Weights of a small GPT-style language model, trained from scratch on English Wikipedia.
Size: 11 layers, width 192, 3 heads of 64, MLP 384 SwiGLU, vocabulary 1115, 4.28M parameters.
Training: 151M tokens, 9186 steps.
MLP neurons of a small language model. Each row is named by its layer, matrix (gate and up: input weights; down: output weights) and neuron, and shows model dimensions 0-191. Each number is 128 + 32 x the weight over its row's rms, rounded and kept within 0 to 255. Numbers have three digits each. A neuron's up and down rows have the sign that makes its largest values positive.
After each neuron's rows, "fires on" lists the tokens most often at its 100 highest values on Wikipedia text that the model never trained on; "fires after" lists the tokens most often just before its 100 highest values on Wikipedia text that the model never trained on. A number after a token or word is its count.

L2.gate164:140164156142080117135142129169110083045114170147126100195127112091085086108112124086071171139146136124122094091064121219164147158124078084100129113138168169176117116074185125109096107109099135154138190104166182099152121186130109087131125098138158102172170116146147130115109108119176157179200109087134172189135098111127127211069146112110100115090128140150171103118194160095129150119087166131115103123110118097110108139120116139121165125083152088148100081164132088115127101132160142187121159160166136131115110098139114109116149089112125055132108141118086145049090083159116173135
L2.up164:095117120154110111131173100126139174117185138169117064206157078104146079167088154089161117124154120117138051114124161130115080145072076116093177087169138156175132123079130143120140113114094146144173155100102178116161140146145076102071063131105128110124149114142151103115064090138144142164196136141159179191157115156170135158080151146146089123078147128167160162087142189124114124114117158079145126143142148131170077140157125132174118132049153126171063053163109094140121109138156145188087121164139141138133088129124099103180118137084161099122100107070119111134133117088093176167
L2.down164:120128165167134095133182111136122155173145103066155115136099107089115137120121146128091169076099113094103077072154120132126130132102135104117166121119105172130129111101086184140116144074103142143166148037085091134084106169099157114105100123074186072148111081106127086130113082178183180110133111149149071127121149170161122185117141037109119159117107129021090093128143110166151102114168133074220164161104102182100112147104151087081145092079129157159101129127142143146124124131179114155144126131124147173179157138107108076150081093092158079133086149096139104108113154143112116133
fires on: "===" 87, "==" 13
fires after: ".\n\n" 36, " |\n\n" 21, "==" 12, "\n\n" 11, "==\n\n" 8, "==\n" 6

L2.gate328:103152179160082144148154086149159131087130104078081097088130178103149125105062097169163153122077131165179107117100108156095122145103156122131140127129106119218051147108129116151087055118141171147175197149115146113157143103105063077118189149163119113147173133049115167071120133115118152114115139134109154117137135103116142102054124113127159083118130128183127146123096151129135124106142125130130140123182173098150084126129140097152108133069165154115198083169123121088113168125123106194135132165118181222169140110131119161174154193108175132163118152114155105179079096101122113125
L2.up328:096102068122086105117138139150188167067035100130045123155149179093122175082107159155130111175155086116130107156076166087164138129129135079094129151123116144129092160141068113140119103056128129181146094177139105084115133154169175058119142167067127145160148121144082140129095093097136094131100124153063173171091176155117097212149136165187152152153128108122147135091104107162134112152187076121103139128141084114176120130122184116071086107147124144174137096130103130167129142117094088106072156113110127150148129136157141132137091166126130147121116095172171139163149136110130051113
L2.down328:107104152137176151125113151134179149132140102109133161103083133187195166085075116109150145183139101104104097160168137079122091112218146153150101155109141185090154173165107090111134116128175120142106147069132069165165143105091133130150112154148102112156059122141108151164121144123127100126119117142105180173185111110162123148129126085134117109135117158107148115097109135096189139063070101124188171135093153146067142193211153111044184138078116149093171108137151133080097135134135140104081120126097131186143102118183130118142154167133103188143073122102127149082127108153150191100
fires on: "in" 41, "O" 8, "er" 7, "hen" 6, "y" 5
fires after: " C" 23, "c" 15, "us" 12, "ac" 5, "k" 4, "C" 4

L2.gate68:141127166211087126166106150076146103080040197109111126144146174092166074110139144178062151112138181160153150110127086169137154170145111179074172133107194193196109099095168165124069132116129194108123130080129154132154142169136119133168118061079147130166106150071157141150089123133122157106121120110178100113181132093100129165131172161153116116133163095174094162140144183123153113123118101111117142129134124116103104108098122115129115170146180131118123187146148098082148158090165083121089120113160128139114164065054070116159129145165173126129132117102109132110099100149138173157
L2.up68:165085158155105190158118159077172165148095144132146120135113097126184104113154181140076113146095159208141133080174144137088082147127162161105184132114185166213106166053119122141119104141134108160122123167147119176123118148182102106136162128107118099143103132129169126130163101220170112126128146040151089119097174062171120117134100150126134143169119161129061120131137162125143101130124077189135118190092147119135140141159134111121104118111148088170131193164147081159111137111104091110132084122174093188135081109098110105162163147172089171118124128110090123179138188166142116116
L2.down68:118115147092109099169119105108105144169156206135105157143086177119166095167114159151098099157100118168110133106105140159136128184135110085119104117130215102058162104035088163125089098121097156126113109136062160141098149157156142101152137108159139093150159123135100139184181131127175085144155096109012158178117103082130169120144108166152079103199030128092137127077127034137090153183161154137169121152139134143149126137111168148116130089144117086148096111102181104134114146124146158114069143107159138130130163118136126130171107102125120066151115124127114084132145133116101092121
fires on: "ir" 59, "est" 21, "el" 7
fires after: " A" 23, " " 13, " t" 9, " inter" 8, " a" 7, " f" 5

L2.gate175:182170123110073165183089094147061152082111142137087144122161152075100166121090117196094142106192152184126101104090102180087122112115085117189133148160157139234069087105112104134150204113127097105123152211109170057142147153121152137139121130110136114119100180101058135118116115155129124174106089136112167126150093125137098211132121091094132111103125177126141138139128153131143070140133111128118112183195091107116181082123103183141152132129153120127106124096127118134103107157148155152129137163130124138098186109110125126163207082091171140159109161124101122122149190104129125128
L2.up175:131217073119164071141169161154128111140133052135129112110163107141119114135162178117125108165104129167156108148169137137113138129143139156146136114108120042107159126097125179113058150152153117142110197177142124137125032107214164159108127125117136128133201147129174104183113177137151116155101126113127069151177141124133121071081169150103116042129173123113161175126113093136138134193156160160085144096135140100086118068129188120089163100139048118172121149139148108139132162143149122127128158085187143142175127144120095104173154127108143104134152144120169132062166161132116103105
L2.down175:158097109085132047105120123142111181137110173120123094110093129172084144153103162164167137069147117096121094110122118110131131118186077186130106103092115217144172143152153106150173177129106167132132094142135138124223100124222089130133108126142150180115104088106167150119113085119106159156165166166088159177167133154166127140156148153149127240168091105228106137113123081166142146126113172120121146138102113130119127110136158148071146166078149138135138095109080151106138097126065159101139125124136147087140166105123153131167127168085125137087084172090137099085167138115152152145
fires on: "es" 50, "e" 9, "ies" 9, "k" 6
fires after: "ot" 32, "en" 11, "im" 10, "ut" 8, "ee" 5

L5.gate161:220113118123058162106094159137109167160160107138130185085135087120072115109138095134087121148148172119096147118121079083157133119139125125146171087168136142113121128100170120124118157144175092156066180084127151125117135136128105142110137104139124088152139144103127121136101092088086143178141198203104117050085110111122076124171117113124096096173149066162129165098125166114132138098171153117095171155131103105143117149153152075050130118116059128145110143105147132150117116118144102114077136205182096075114107101140100123110100180082159089101056101186161148105126182194142151171
L5.up161:133121129128093071193116157099158131145146151127180109114099058105112133177181145132098111121143162134100153125155163125102180125131120165117146144115119162157087139086121123126105160158132119157143078113116104037070129126145161122133124162104130227120101119093153139119119139212114124123155168126110170123127157108148122150122111117115213090113188100130104177144173109148132083137096102106141092095102148185145130206045106114150067083145110141141061064099123064160128127182092082125195138132106148130107155124118151114129131150085120175114123122108109191150208179105130089156
L5.down161:124126182101182161158120201133176117154112117104167174070150102120089165159084091158135130089117171154137108136093072094118075142097135133127097103106094184144122120162149129163125148123106156147154068138118172116135114075099136127140134121170116105155066079114156151133086149127149132180087192124128108142048190142054139152158159115102162092177076074163152119114134157068096168152106146140101117128117093090100130120133163195120140155111106089126136093126082141072116089105113103117096053080196100120134150162097157063106164150199092139081131106105106124089158110157123108103
fires on: "he" 22, "ro" 21, " =\n\n" 19, "ou" 14, "ose" 7, "is" 5
fires after: "t" 15, "h" 12, " S" 11, " wh" 7, " t" 6

L4.gate119:159156079109128092118130109132140147154139132139163185112114092148132113124101139127161090108086143057186107125182124155134150179129143103141142045156130199143111108123136170141121092190130087085105126092099140122170098154173065133155153167137150155122132098111095172161156113123070173111081144115153092147093142017159164138130133132115132101092098139170129128157180081133122116132096145217087126132119113124173144177156118140075091155134100141075116121081099133132148146104114178085139154106132083167063103153145130138168050176122118165140127156126160136060116030111114146109
L4.up119:100110120115145139140134183109119119141107155151083176148103096099077157144049180236149074149110129056132113075119116114119098168112137159113178084123099153176106122168123117143128112111144127160169147135110132102104116178114104125128197085128146078104133086080110190109111149147167095103140116149101184099117133148103125167102171163096017169151161131131151092182131177090110088167162157121123143112092077136152140139104086149140170122160088138116101114143122107122100168115142153121124122151046136158107082143142077173141107135097200151131132082133112140056190148117113152165
L4.down119:124082155096114144130177101159088132099123087158186107098158115213098145084096162109118073173112161134128129164130103115153106231167139102137136081074103174099130145116169142121130173115108174111169092089118118136131135122139166148097074128086126132098149071143125126153116164132140044112125177111113120118123135089088072111095119133143217066060158128170114144143139147082119091146121081128157133073122127114163160111120133100112112139109123157159058118109157140121147097067063163132172149134120092103106136105156076166096051091116121122101104137111112193095171086109113075103
fires on: "em" 28, "y" 24, "w" 22, "old" 6, "k" 4
fires after: " S" 38, " D" 17, " s" 14, "s" 6, "S" 4

L4.gate226:127139156155150142136164221106145095198106122144136170137187153074165145180146138119178117118110143162106133093141074130096122136111155132120127093064060147220096081152183137085137070165103178140115143090096191122132145143144138077154104154109064134140100189126107080128116142147116153133150125123168145131126122115152105162159162104092148164154135183133158116102189145122122106129127084162151169183129062166079152120135077146137093176111105136136150111132098115177161135133127172109111116099156155195130157158096085085123150142148073074171135155169160155188105084090081154113
L4.up226:119090074141158128094092106117067130068064130160062082105173152154113118151163116080159117101126130094161097110142116129150161153134102115113120107146075112169123157138123156148082111101132151163149149183136095122100128125083123157080101132111157140101146096175168147057126204158076140130156158114151087089119159147087071130144136133153123138133132129102077144237135065114107176110132103098091126148089069148160182113110143117140137114120124137113106210121147108175066182159136153114126175152136152118131108147192059137164186081120126145156102155149129067108071142189150101146
L4.down226:127119135135131163150152108097123124114152166154171198184117128186140134120117123122136099108038166140190140162099197116180105115113114100122153114143144159104152069136111142136131129127113116160151117123143172156113139083148123131190160115116163056109094156076150146116168105064129116125088181159134104156077161154071118111101081114165117119138119146194180129156174145104114108135104128120097083097088161039169082063128133129082161160093194110196151101165128121128156109123150143106171123094164103143090089108072105193175098195121108085091115123116167100062135119141101132119
fires on: "il" 17, "n" 10, "old" 8, "i" 7, "k" 6, "ark" 6
fires after: " m" 13, "h" 11, "uc" 7, "our" 7, "ar" 6, " b" 6

L6.gate202:156137104080087138113178087101110139118195067100116138056137167134132114134131034145108067098128140168180140130170105193117125108082119113178111095183169139094154126158133184110164141090095084112108091127079098091131101126158091121103109117178149110184166160102133164091131072137066092114088119158093091108098141122112104127122171143166134163143182133156115154097179136078059109128064192135076148122171127102091176108162103113102129128111162124115140146155143109144151132137156135130080068108126129154103151148153131117045150152144151145132068096110136139157114124047176146141
L6.up202:081126160106144172083151134149136183111158086175144154180156185144123152077106097158081139118143141109148129112128093144147087188099143107130132106108050129005130092123091155106116145121092134185131108161110136169168160121177090052159173120094130153107117132133134201135141133079118131151108064127102118116142117150104207112147117128157150124090120066118117096104168144171129100134076132110107102140077121181100100063148123137085123119065144141099116154186126130121144179149093118091135054174169117149116081129113125100086143157193160162096146123163157096097111158138127161168
L6.down202:118124080116120087135139124103139085167131132095117107129088089137127156143111076098090113079104174119105128155161133155115120100114139090131154199128132119172110082142096111186160174136120142076157106129104100144112184051139145153103118110128127117090127126163117153191122136145132150087120118089053083145115052133168115104124067123127111121120100114038076110165109105123138136119201098126063116082120117112080092091177140114124085106094151112095126086162124097115097131098190076075099134104165164188065123155161089113143101091159100098174143194166137134064127072149142072178
fires on: "\"" 12, "anc" 12, "pl" 9, "ild" 8, "art" 7, "ann" 7
fires after: " ch" 13, " Ch" 11, "\n" 10, " Al" 6, "ear" 5, "u" 5

L2.gate165:122168145151132164106151154080160113147088110124084139060171108122156169163155069109112143142151162113148095115099163099136145146121159127168146119144155151096100135157209198110140098105131219138165070067123141127117123160167094166161098093091095087159120109199105109090125110138113129118110100106164136081119098157128168130123144161093180153093123112194062204140095131137084152071116130096120150117136101119114106117152108161062186108083177110080075151137122078088115147212115125147132122109137162124162127107133165134108078123191117099166135109161147187117087080144112176144
L2.up165:083116126140093127096147137188129146132114180115069131098180092128201095138113052108131142191154127085135105102156092075102097115106109166107169124068125059181079095144097124154067132125127127166127118115146103158145130092146140071121141077090121118129114126190159113137122140152185155138061111075121179140118204116066166112117082155124082128109139105153073149081122198093144057146128181151110074097183112110129137115103133155141120143118101124128132145138098109144069169167110135165124115131109071191152109092115128104118103117198125125128114145180135071149106105141163141067
L2.down165:108110132156174112152162143128175152113123077094111137154094165151128123175140140151195103115108140154128067094131134138130154154071099132092066096135128109089207101142159132126138188171072155109094155131121093126134142107127150139171203177112104180115140092176089175105123083128177172149152176167157145130115110155138119145124070135126152089109094094089118128124180169103173120134184110154033095114177124131116140078071168159084116144126178118135102056157117103197115177183127114152112125120083071150062118109161140121126153088135076155100112144162066079111111132107131141132
fires on: "ild" 19, "usic" 15, "art" 11, "ic" 9, "all" 8, "air" 7
fires after: " ch" 40, " Ch" 27, " m" 11, "ch" 7, "h" 6, " M" 4

L4.gate213:057135096165113080155120136161118089163132125115121099191142107116100133156143063189099160159161106149109102132123163118120086123097146114128152165200150109138167106142152105143090140143117163100164098181122163094073105137163127118088098188148177097080125155139154084168122128112172072138103129073122124100097165116196169145067142139127092171132143185182101095093124087137076182151126134203173116146149112181118123133174095112115110121153090160085156112142126139074106129137176072138107107102094090166160061163145110141104142126179179138096166150169148108130214154123094148087
L4.up213:127126178114161060142127203088112171087146123089111144112105169136131160149129119089169182156139079124100151141099184126121156127102167145133036107093137114181103123148165133121097179117146108147140114115119130124143106121160167036127173153130095136105160111122098116149180112120126180043134093147175148151164074111188138137162132172134143135109178122143135174121138133147174148123129126125155172145166136164146068148173165145125102131117098100144123106121082104151177195183141084103149151118129153099117095084122128114234193144123112103067117105135070092106172188130097119184
L4.down213:139129122153139162153114127129125130141124139093086089119140077125129111144179131167118151109172119131180133086189132185099103112141182138146226121157099136139115113159157104198138138128115158095100145155096132116133144129124115106098155130216148094137119084125072194131115090144114138147135086090138061114106115108149048148147183094155077216120126173110163096206085103104121169105123117152144123150123053152132095127159160160178151127126175147094132145138160184068145077084164083145170086130065128122184114154148161085080104099099144116134148145124155124116126168192110176144
fires on: "l" 34, "ch" 18, "K" 10, "r" 8, "N" 7, "V" 5
fires after: " G" 20, " ar" 15, "B" 9, " g" 9, "G" 7, " U" 7

L4.gate105:141117124103097087104151147092190130140118203094152143114133134087154125132124098136149126102099135194117128077161130132141127132120167154112156153138149164103102151092155142068107148127105132146127108157099178189169101149078137149156088063113149157143105092117187101120130108134162102160153137064106118081071106071151144127122130193067199150097175143170073149137131102171092123115106137086149113180169105103145160069153064126143136121103178132142082160169125134103127170154112117156048078149174142110118098122070132100135129172052130058156137141097189133127197095074122115154
L4.up105:134140162103091115096075069134189138117114081131164097145213154127154067188174166118118161083120156131124153083208111116131130156143099132104180116130132147114179087074117142060101121106095157081081137087144175109044119168082215136062135152126073104137136126125137173155125140149150133124113134170061178134148097117094129180119080098115144163082139120123076137153141101152113107114161123185106150126133171141141101068116080131103107148146133130189142153059096105179076121115119125099151146106147121134119140116136129112093146121162155135138168152139185118113183080084094099106
L4.down105:143153143120124115131197134122157204139095144111153124141183165112117160073121188125083126124159122066122130150108107112098124151156120132148106152130095127117101145098066151109120120150116123114089085070123135080092201156173107149115167078135148106127159144152074148214092103166118085096117114147099134122144039119187065136108096118124066099161085172034177132115108111149135113153169101125171116158147118174136148143162196168091136123090088196131138139103108096209075138113106166075123146175139132151140121119113071138076123119114187112105110113157173163115105116110119109125
fires on: "est" 28, " War" 20, "port" 13, "ar" 10, "und" 9, "ack" 5
fires after: " re" 13, " t" 9, " inter" 8, "qu" 7, " f" 7, " w" 7

L2.gate304:111149102073134100139133161058189046106117142115130132154122128079155097094099147174118158131087088143123051161121084100090137098141050080158094180168176080134104149093220130097134129152126042078149131118182140116198164088108106064100163090103121103176134119151123089135177143100138080141141083166140151168102128112111145121124172118133133145114113111152150146130114142177041167126133186125112157122135137118105117127108149105096133129095135087080105192071105089156119118114161146125124112072147095138126154131124139164156152112143093130128138132160138161065139131041119153139
L2.up304:089084069140160085107158181118125148116109097206123115150170101135109114144133091139127155166072088083105117106149129067122107191104156129155105103120199127178104105108135139181106084123100161149109114136134118094082105119124192113072159160083135140049111081125089111162106093122143149080124069151064135171153121153122140196170165117145153172116159125112116108113110113139127126111106158161118118070182082121138108168135094199170083076185111110121150139152070071088100099160117174178126117150099171167120163113131122151154172154102107123124153153122093166155123077059118112086
L2.down304:090151161088122155157129166117167102085123144106121086125103170137112124102158074107110097126077209121130178150103137113141098123121076127120091113117058084077127135165112142107142177141154095160197092104116139100158125114126121045136135135107138085126141115110167087133142131118067137193121147113188068137153162126121129157117123066151167174155140103170078196155157176179159135131106126097131104063177098183119099161088163098181095108108146097126115123084115119115111107094186141051137101135124121175181120096078132113102104142156130197099101212139104139109176155132115085120
fires on: "t" 16, "en" 15, "ack" 12, "N" 11, "or" 7, "land" 6
fires after: " M" 17, "I" 16, "om" 11, "ex" 8, "ary" 6

L6.gate334:127078116099146129123081105147153129065074119076085093075193138092052105114129076108149152131171180135109083143147167088109083162141160182086155117163151100077130099108112138128100084090132084159060092105171183120123136116073100095130184155105139122109122124100130091173090077120140131112154125153131123087123133136145176163094164137082170153153118190167086151124100138073125134088118176108147090137153120121167146116116126145133108106128178130106165130147152098092149083089119137179107084113173121184146101104088137097201184180169131099120123063144120136109193109087165144075
L6.up334:063162105126094107112095071116108126126134080188144124090115128163139127134103151135110171194150172206122110132145087076118164102070164149153149111052089118127128133137112182151132105070094086183202125110121134190055160097140200127099115109122084164157093135134147063120190133120124074076113154115104145167064166125063185147081105153147176144126159143162133138129135123166109154101153106148106100121092128118110139113162169108044127095131109128141129075120133107130072116151134122100126129100092107192128148158104079138114147137176119159158103158112116198169119124137165136103
L6.down334:183143132135124062099134146152205095106077119069102121131103116114140162164105108108117181153172100165100129064162128109140130136112172173131098063123120157119107151181087159089106116139161180077098106076190073134121119119038148124126112176119149090099122140136208180135176148205146185117085099114140100100141132102152111151128135089142084039119100170146108101133108196124139186111120089119145158134145118174104111141146126100098148144130157126167176130112138141186105105193107132126141147137117123109163161111160125124120105162157157150168075119116132180121202088112096109087
fires on: "ar" 12, "n" 11, "ad" 10, "er" 7, "on" 7, "y" 6
fires after: " c" 36, " C" 12, "y" 9, "c" 8, "ec" 8, " ac" 7

L6.gate218:192177132189154094141106066128115156114112143097090105096135091098083113113127132182055144085113095153083128112130094181148164112137119131154147137091117155148068095143208090076101126157163098094117115126142140112109157106173117133159189135140102085101087153112100114122100101119077110161073156086051109050145062120171122172090116146148150114069113147134081144189124133105088143097129166171122102169092091190126153125106084137178129150153117135120146114192175087148110157085096128121118107111147078092118116164101147097134124171113176114053126166158087099142109111144156080120
L6.up218:068122149156095105095109132061123136085083099130098133159117084136108137101117078187127152094110129091095150139114178149093084061133116124082109023129098100117093138122124159189156132151075205144101130118122113148139073181112111078106166157123111187115078131123154134142145070100107179188093134131156107084156121141191061191144197181159142123099166182131097167083134172097115132172127126108116170127149130126118092164142059130117163094141157100136120047131100127136167153135112164133129112180085106080145135105131104135148117145143109117130169101174081132125128143173136121098
L6.down218:157124148132139087078128129146161135112105051118118127132100101149123086169092138101076142098107075109140102082155173134072185129119164105142179100126168091115165145148140097128174099143066086083092101131112072102061149124171152099117114165099192180064132172097111132134161067107113102078172148119163050158127131118167119130132143124137163216074159115083129198190114171151128152092138145198112088076178115102133109134157103114100107125102123127167142096122104140088119159119118119132128108171121174140065124080119122183146072127123134147159135133085107171168168103138125144086
fires on: "ch" 42, "l" 14, "ab" 9
fires after: " Ar" 16, " S" 11, " ar" 11, " E" 9, " D" 7

L2.gate206:086079071130177124121222154112078128156133088120093088183144153073151127100204130086110082125169064190148112142096121119125126115115036158097099095109134120138151160156192114056108159164093156102099172134180169128162140141139087136160153123147152163123123093116146118126150171142146178162091071101139166157135147127132099115141118151155131114142117112168077193212164174103098161118091146150137129158201115138130174131107141085122135107111149145093083166162129099184101124131111135186102118100145141109141075100122154081105116154116139075126137099190128141122135158096122154074
L2.up206:104151110124181120120114160132063132153142087123127175114096129107116177160125167128151060093102156131096144238125147093119153136111111160119135155122123113159174132154115131126106140157153185155078128107123152113099121155140170216157102113137118114098112123121100115092120113133103120123120158199084146165204121138092096128062102129137094161147112096103144132158177119161122091113163161178097119127164138129184125188167145094098168156137130130103153109070082210151136089076123132155076188065095126095105196136127127149089143118111143207152137126176209166112184130127115112081
L2.down206:135155150118092147076110163098115149153151062146083136097098142163098109143066190108129105119140131114116119133100117159121095130070161128143130202141178142128127140139067107148140142165163113140178134152112146164148123153161150139108094105081133072124155169068144162105097096197119154159177110134088111203149107145189121186115140130087149106158088118129155049120142106158168149116157092084140145111082164077155169160126114137124089167068159110122145174103170133078171101164111114131150125150116168148061055097145112185076109184118156180088124088148147161181141188097121097126
fires on: "oup" 29, "ar" 9, "way" 8, "it" 7
fires after: "il" 22, " gr" 16, " Gr" 11, "ail" 9, "fer" 8

L4.gate329:156073113107124173073167122150163143136124125093087119144100170114151180113073159118169149161134130149156161159131169166151158163114128070147190115145143208102122095115134103171155100108127115163081201174089134156225137110134115151162149116152149148123106137152116113085061108077136157151145128120109144141121138113127134141088162130173123180146081065164151080143141150136196163101127150083109121147152128150096121121194119166121159204128157122112181106144157110083114130202159131071080164137148121115130149112112107175059142138108085146150121052170114110091149119092192159088
L4.up329:125136119052127163144125082176126126158176113106206130222116120124191123152135112112149144143179105113156142209107118102116082117165158175165134125127169102150101177142106044138087119136107151148072182192104065176151157096078108100176124134154104144153170155181136165139132176101067062110105151131054101091124166151137125178094082172138082128135064178134113127140136099156111104141136121124104122152142143160145074159139150145130142129101131132131106136106121126165083078104166115124129123139109113121122168144069176102153134084149119087145135121188130094092121120072142109185
L4.down329:140136131110112103159172170094105106132164100165153155137082134139147055136159171123099124071122112121166123075075104138152112160110047141117107106064136109140137117201117164086162184117110189120136181103165123070175161091065165109143118165179167146123141131140130133115098166121156142133191117143176145137107100109186139110111151153131143169156207148081122174091103082104134170178129059104139153152143137188100107106180090171153112128133150140108121159157152087155179187117143097121099096135144072128128107153159131120127198100160102147138137143104022138129169112123151144154
fires on: "s" 46, " |\n" 10, "ters" 6, "le" 6, "un" 6
fires after: "-" 23, " (" 16, "a" 7, "b" 5, "ac" 5

L4.gate225:154139135112095158176135163114075156156105150130146092123136131081101085152132109117090174163088067183146121085115073110137170128194136144203121165138127138122167128112130137110109077094182154103109150122114162106100119117155095171143121186131158098103166155120148163208182090079097126075134147127113111078079129085179136122115124215120086156160086189162098148126116121148137145077109144126138116138066113097128064100138166197133171104214151087126098154154125149143122111156156116089115178124204083148095111132133116122096136120129107100201095087129091104169141109108147177110
L4.up225:150062067081181187141131158180089109098116178150128108158053160095127121133123084125098115204092109158150172142110130155153117093122156129140139128171141141134132145170103140161175133054096130142176177181148107116106181162107093105149158075139144123174127163150200095161148092095163100142097077141089154139178121105151145188109134129138142106122172080117093082134159153135136184134120120130125148157181125110117069122197120148110117093075153144161186226138157088152109113146141069090170104139118156139169136073107124129150102108154121112100119142144126080073119112142112134065
L4.down225:172143158131124113128182100099093155133142155104095115108127111144101134117154114102098156147186154144183122172099111086143150121093116138102201112105143076140196162155122108138153156094092139082170147111098120130173111136125185061137080079165065135095119108111210113097123174158123145109102085117126113130148112067111144086148179193091112134136123116152141183115169104123183133147045147102177136161132216093117163145095084176172075104120144116139153186150133103117139119138126103151133119150114111108139091206175159177152155180159163147097080119119106159135139179113157197108
fires on: "b" 14, "c" 12, "t" 12, "s" 9, "oc" 7
fires after: "-" 78, "b" 4

L2.gate102:172143091161147185130088201144143128132119124080146142131061071117156074149132147144126109121152141100137093075112125183100182099110150054138164114098128162176113116144167112135086105109070165151129115120130144179096149131136084114227127153178062142115155142111115135089131121167139113098127105106163164116086066113152136115163094161155159082066078154125110157112145147072130110136116145077111126148100128185022109089109109071103168166153130084059140152145098153099148166130144133172112077130135098078138126137104108121090118092118115112152094094066133163118162131144110195111
L2.up102:145096145110084085157093157097136113092187098087115093122109106131138156116185180127099112120135114200138114126102142115163114148133120162075117141118076181094149128151145163119111059079140207129072086082157114132137133128110126101141154155149104151145137066155161114104136125088124130052140117159137139146116101095126180113162103151141133126088158114114132180161140228104129166111117144132084097097103179110171162124129190133054177111150195126169134060070085147149161177152079154180148123162151100123117151115139120145067110152100072131108106131144130195179074131121161167093
L2.down102:131124175134137168126105149124177069123119188092086126120144147120045112167125115154149064126145149226102092093090093178109108114095166057117097179174173171139138092173123107117120142201148111162135136153094133208082190137132168145098093093177163138113134122158173140099104132107100116087127176145112149146118106117172129146068132107162108138100126160088092132083092143145150139132093101121156122155089082156085122151131035090143120136131137155095136163073150104065135154198149071109178109109138114114100123129165137154114129094118137166114147106119129091094131199135154084152
fires on: "amp" 15, "ix" 12, "lect" 11, "as" 10, "ly" 6, "am" 6
fires after: " se" 22, " s" 12, " S" 10, " ch" 8

L2.gate290:151064177209115115097115126129103138119130165142151096179135103122122104092099114199158155129147152190111132145103109142177146150109093136139138125140102164146106125081150147099077138145128203151113136149131123129121177106156124125164154131149154133140127115144093129123148097119099214098108111088178151093135138088158141110069133154110118137090124188141098179137096131128152181044082093139135191178197130191101121122075073169083127166160113081117114101188178084134133139118154124141107080115164109186090140156142190091170142133144121216104139098099105127128053136144166128085
L2.up290:112153134158099172123072129133057141122033180126161125131149067109115099107125079120077094130132114158120094064110087186146154134113108137174166151098102084094147113106138135121124147162126166113100146127114093111041146167096144159102154149146193144147135121120136129130117133100123125082104086135098167076085134150091165144111111096130136153166159210137107113162089138111124105156083232121137165083103121105168159137086156109134241099159096069084116107139152080052143101107147109122108057136157128142121136170152129152155165099151191107136100112155108142118104100122137105121
L2.down290:115108140163095131162163161174164107152100148109142140146128188189178162075157142128162111125134102120104087097136079115153094110166091105178068129102082125054162141082126153075152101192123164138129080149091154137077174137097154102079149066117172166136121154158113077114122169167107124108118095119112134127166063135133157128120115128142183092100130140081093097145076113125160091134200104122114149066123129177127100078145087122164118044137089186150133098106120171098075170096137162105150124152110148166063151150124169146108084088154099123122142120128118168156080094183080170124
fires on: "g" 27, "all" 18, "ard" 10, "m" 10
fires after: " C" 21, " Ar" 16, " A" 10, " c" 9, " ar" 8, " D" 5

L2.gate38:120123096113190110127108181164106168185165114113146091134034106101116138105140115137151097166084120055116063129106068140107175095204122162114118111088105170166130121124163113092124069093148159189093136129149128158088189153159124154136102094122157093126101130155135091154120141127107149086190083111114154130097145090194146105167167126165167131085117160129150168127172139133104183105151113103132177115146118136107138147153172083139124114167159057084107051124048082107100128149146171125108104134096140125150112128078158111146086165152094137175141118158127173124097132119140156217
L2.up38:177127125102163152107182145175123145174080116136139120063155069143136146168225156126124127153118137098135082128104115110200103150111158117099126137078149177099123127142139144128100088153126126166104105144184136154105146117176085062171199160136074098136107147168170140111088161090135111139153130137111140192138099152137158117148110135071121164083100127140141107164141136159095127110083140087092077125119065113110166100120192128101158093186094147101118065153116128135138106115151166076115148173230132110064130143124120160123108098117069122081182136160109180105175185092128121148
L2.down38:117157108111129161163166099132134149147119126144149142165117151147119131098090151118175099182117127151056150160072104113070105172145132131192115080133199130061116139131072110141106131123087132150126100103113129163120126085101119123120160171118081048161148098130094121162078159078116108137144038123134124109147108087130098141107121126096128101134168118058142145115143116151113164096085081168120187082082118108115169161147089089182190076142065136089159095091148115134108164165119150086147101118137067114092125140149130092106046108092135081068169139111142098073094077108071130161
fires on: "per" 30, "il" 13, "ly" 8, " sy" 8, "em" 8, " ab" 8
fires after: " o" 26, " O" 17, " s" 8, " se" 8, " S" 6

L2.gate383:103138179145122161144130127103127148037142108088133118102167138100140084174159077142137122110115094128089066112113150131106152086086114166196117133116124164157129122080089163104154117140108225118127152096074155128117113167177133136129173078089105077128114168161152102126124142114131183172083162157101104150097154139103202172114064111105152137099168086142149157105200149083142118088085116122150082101133192129168153124113131154124131076114131095119104073172071116184102177157128093111164143151101147127171134064120109098056160150106090109134090158098157136081085093129133177112
L2.up383:131157094181177145126115121095198164140131105110087120143137100127163120198098187132123144123150087156118071160142181091064148084057111058120094121140090128137129114047126163160136119125125129175122158175159129169155148114170134186116104116118108183132127179198131153101155070144141157154091153161158066163170152134144146127127141181054144148098140121101123105137124167096177118107104132127130181168141107103098128119138097162168123056110097144057158116143095091179135165141122069132134147161074147151139168123151134151098136159062109096144096130152138113080058152118172133081
L2.down383:160138146096158119140145127137113155095057144067129162137119130178111103173104134114103082123119105153125091169155143113097167142106169106156153150152109086130208075136118141110196146114146095132137158147111109117140135114121161121122118139133071154171138090135172155141111120193128135122135217104131085133175145161163117136145008067138151150125122132021110131126144142127182144157063082159146128164095146144162160148147123092130151100118113162121148174088093168153133157114073146088116123114157128163132125160181096089104112129140074143083083116143152110028065078141180147110
fires on: "O" 26, "P" 16, "p" 13, "===" 10, "amp" 8
fires after: " ex" 30, "\n\n" 10, " |\n\n" 10, " (" 9, ".\n\n" 8, " \"" 4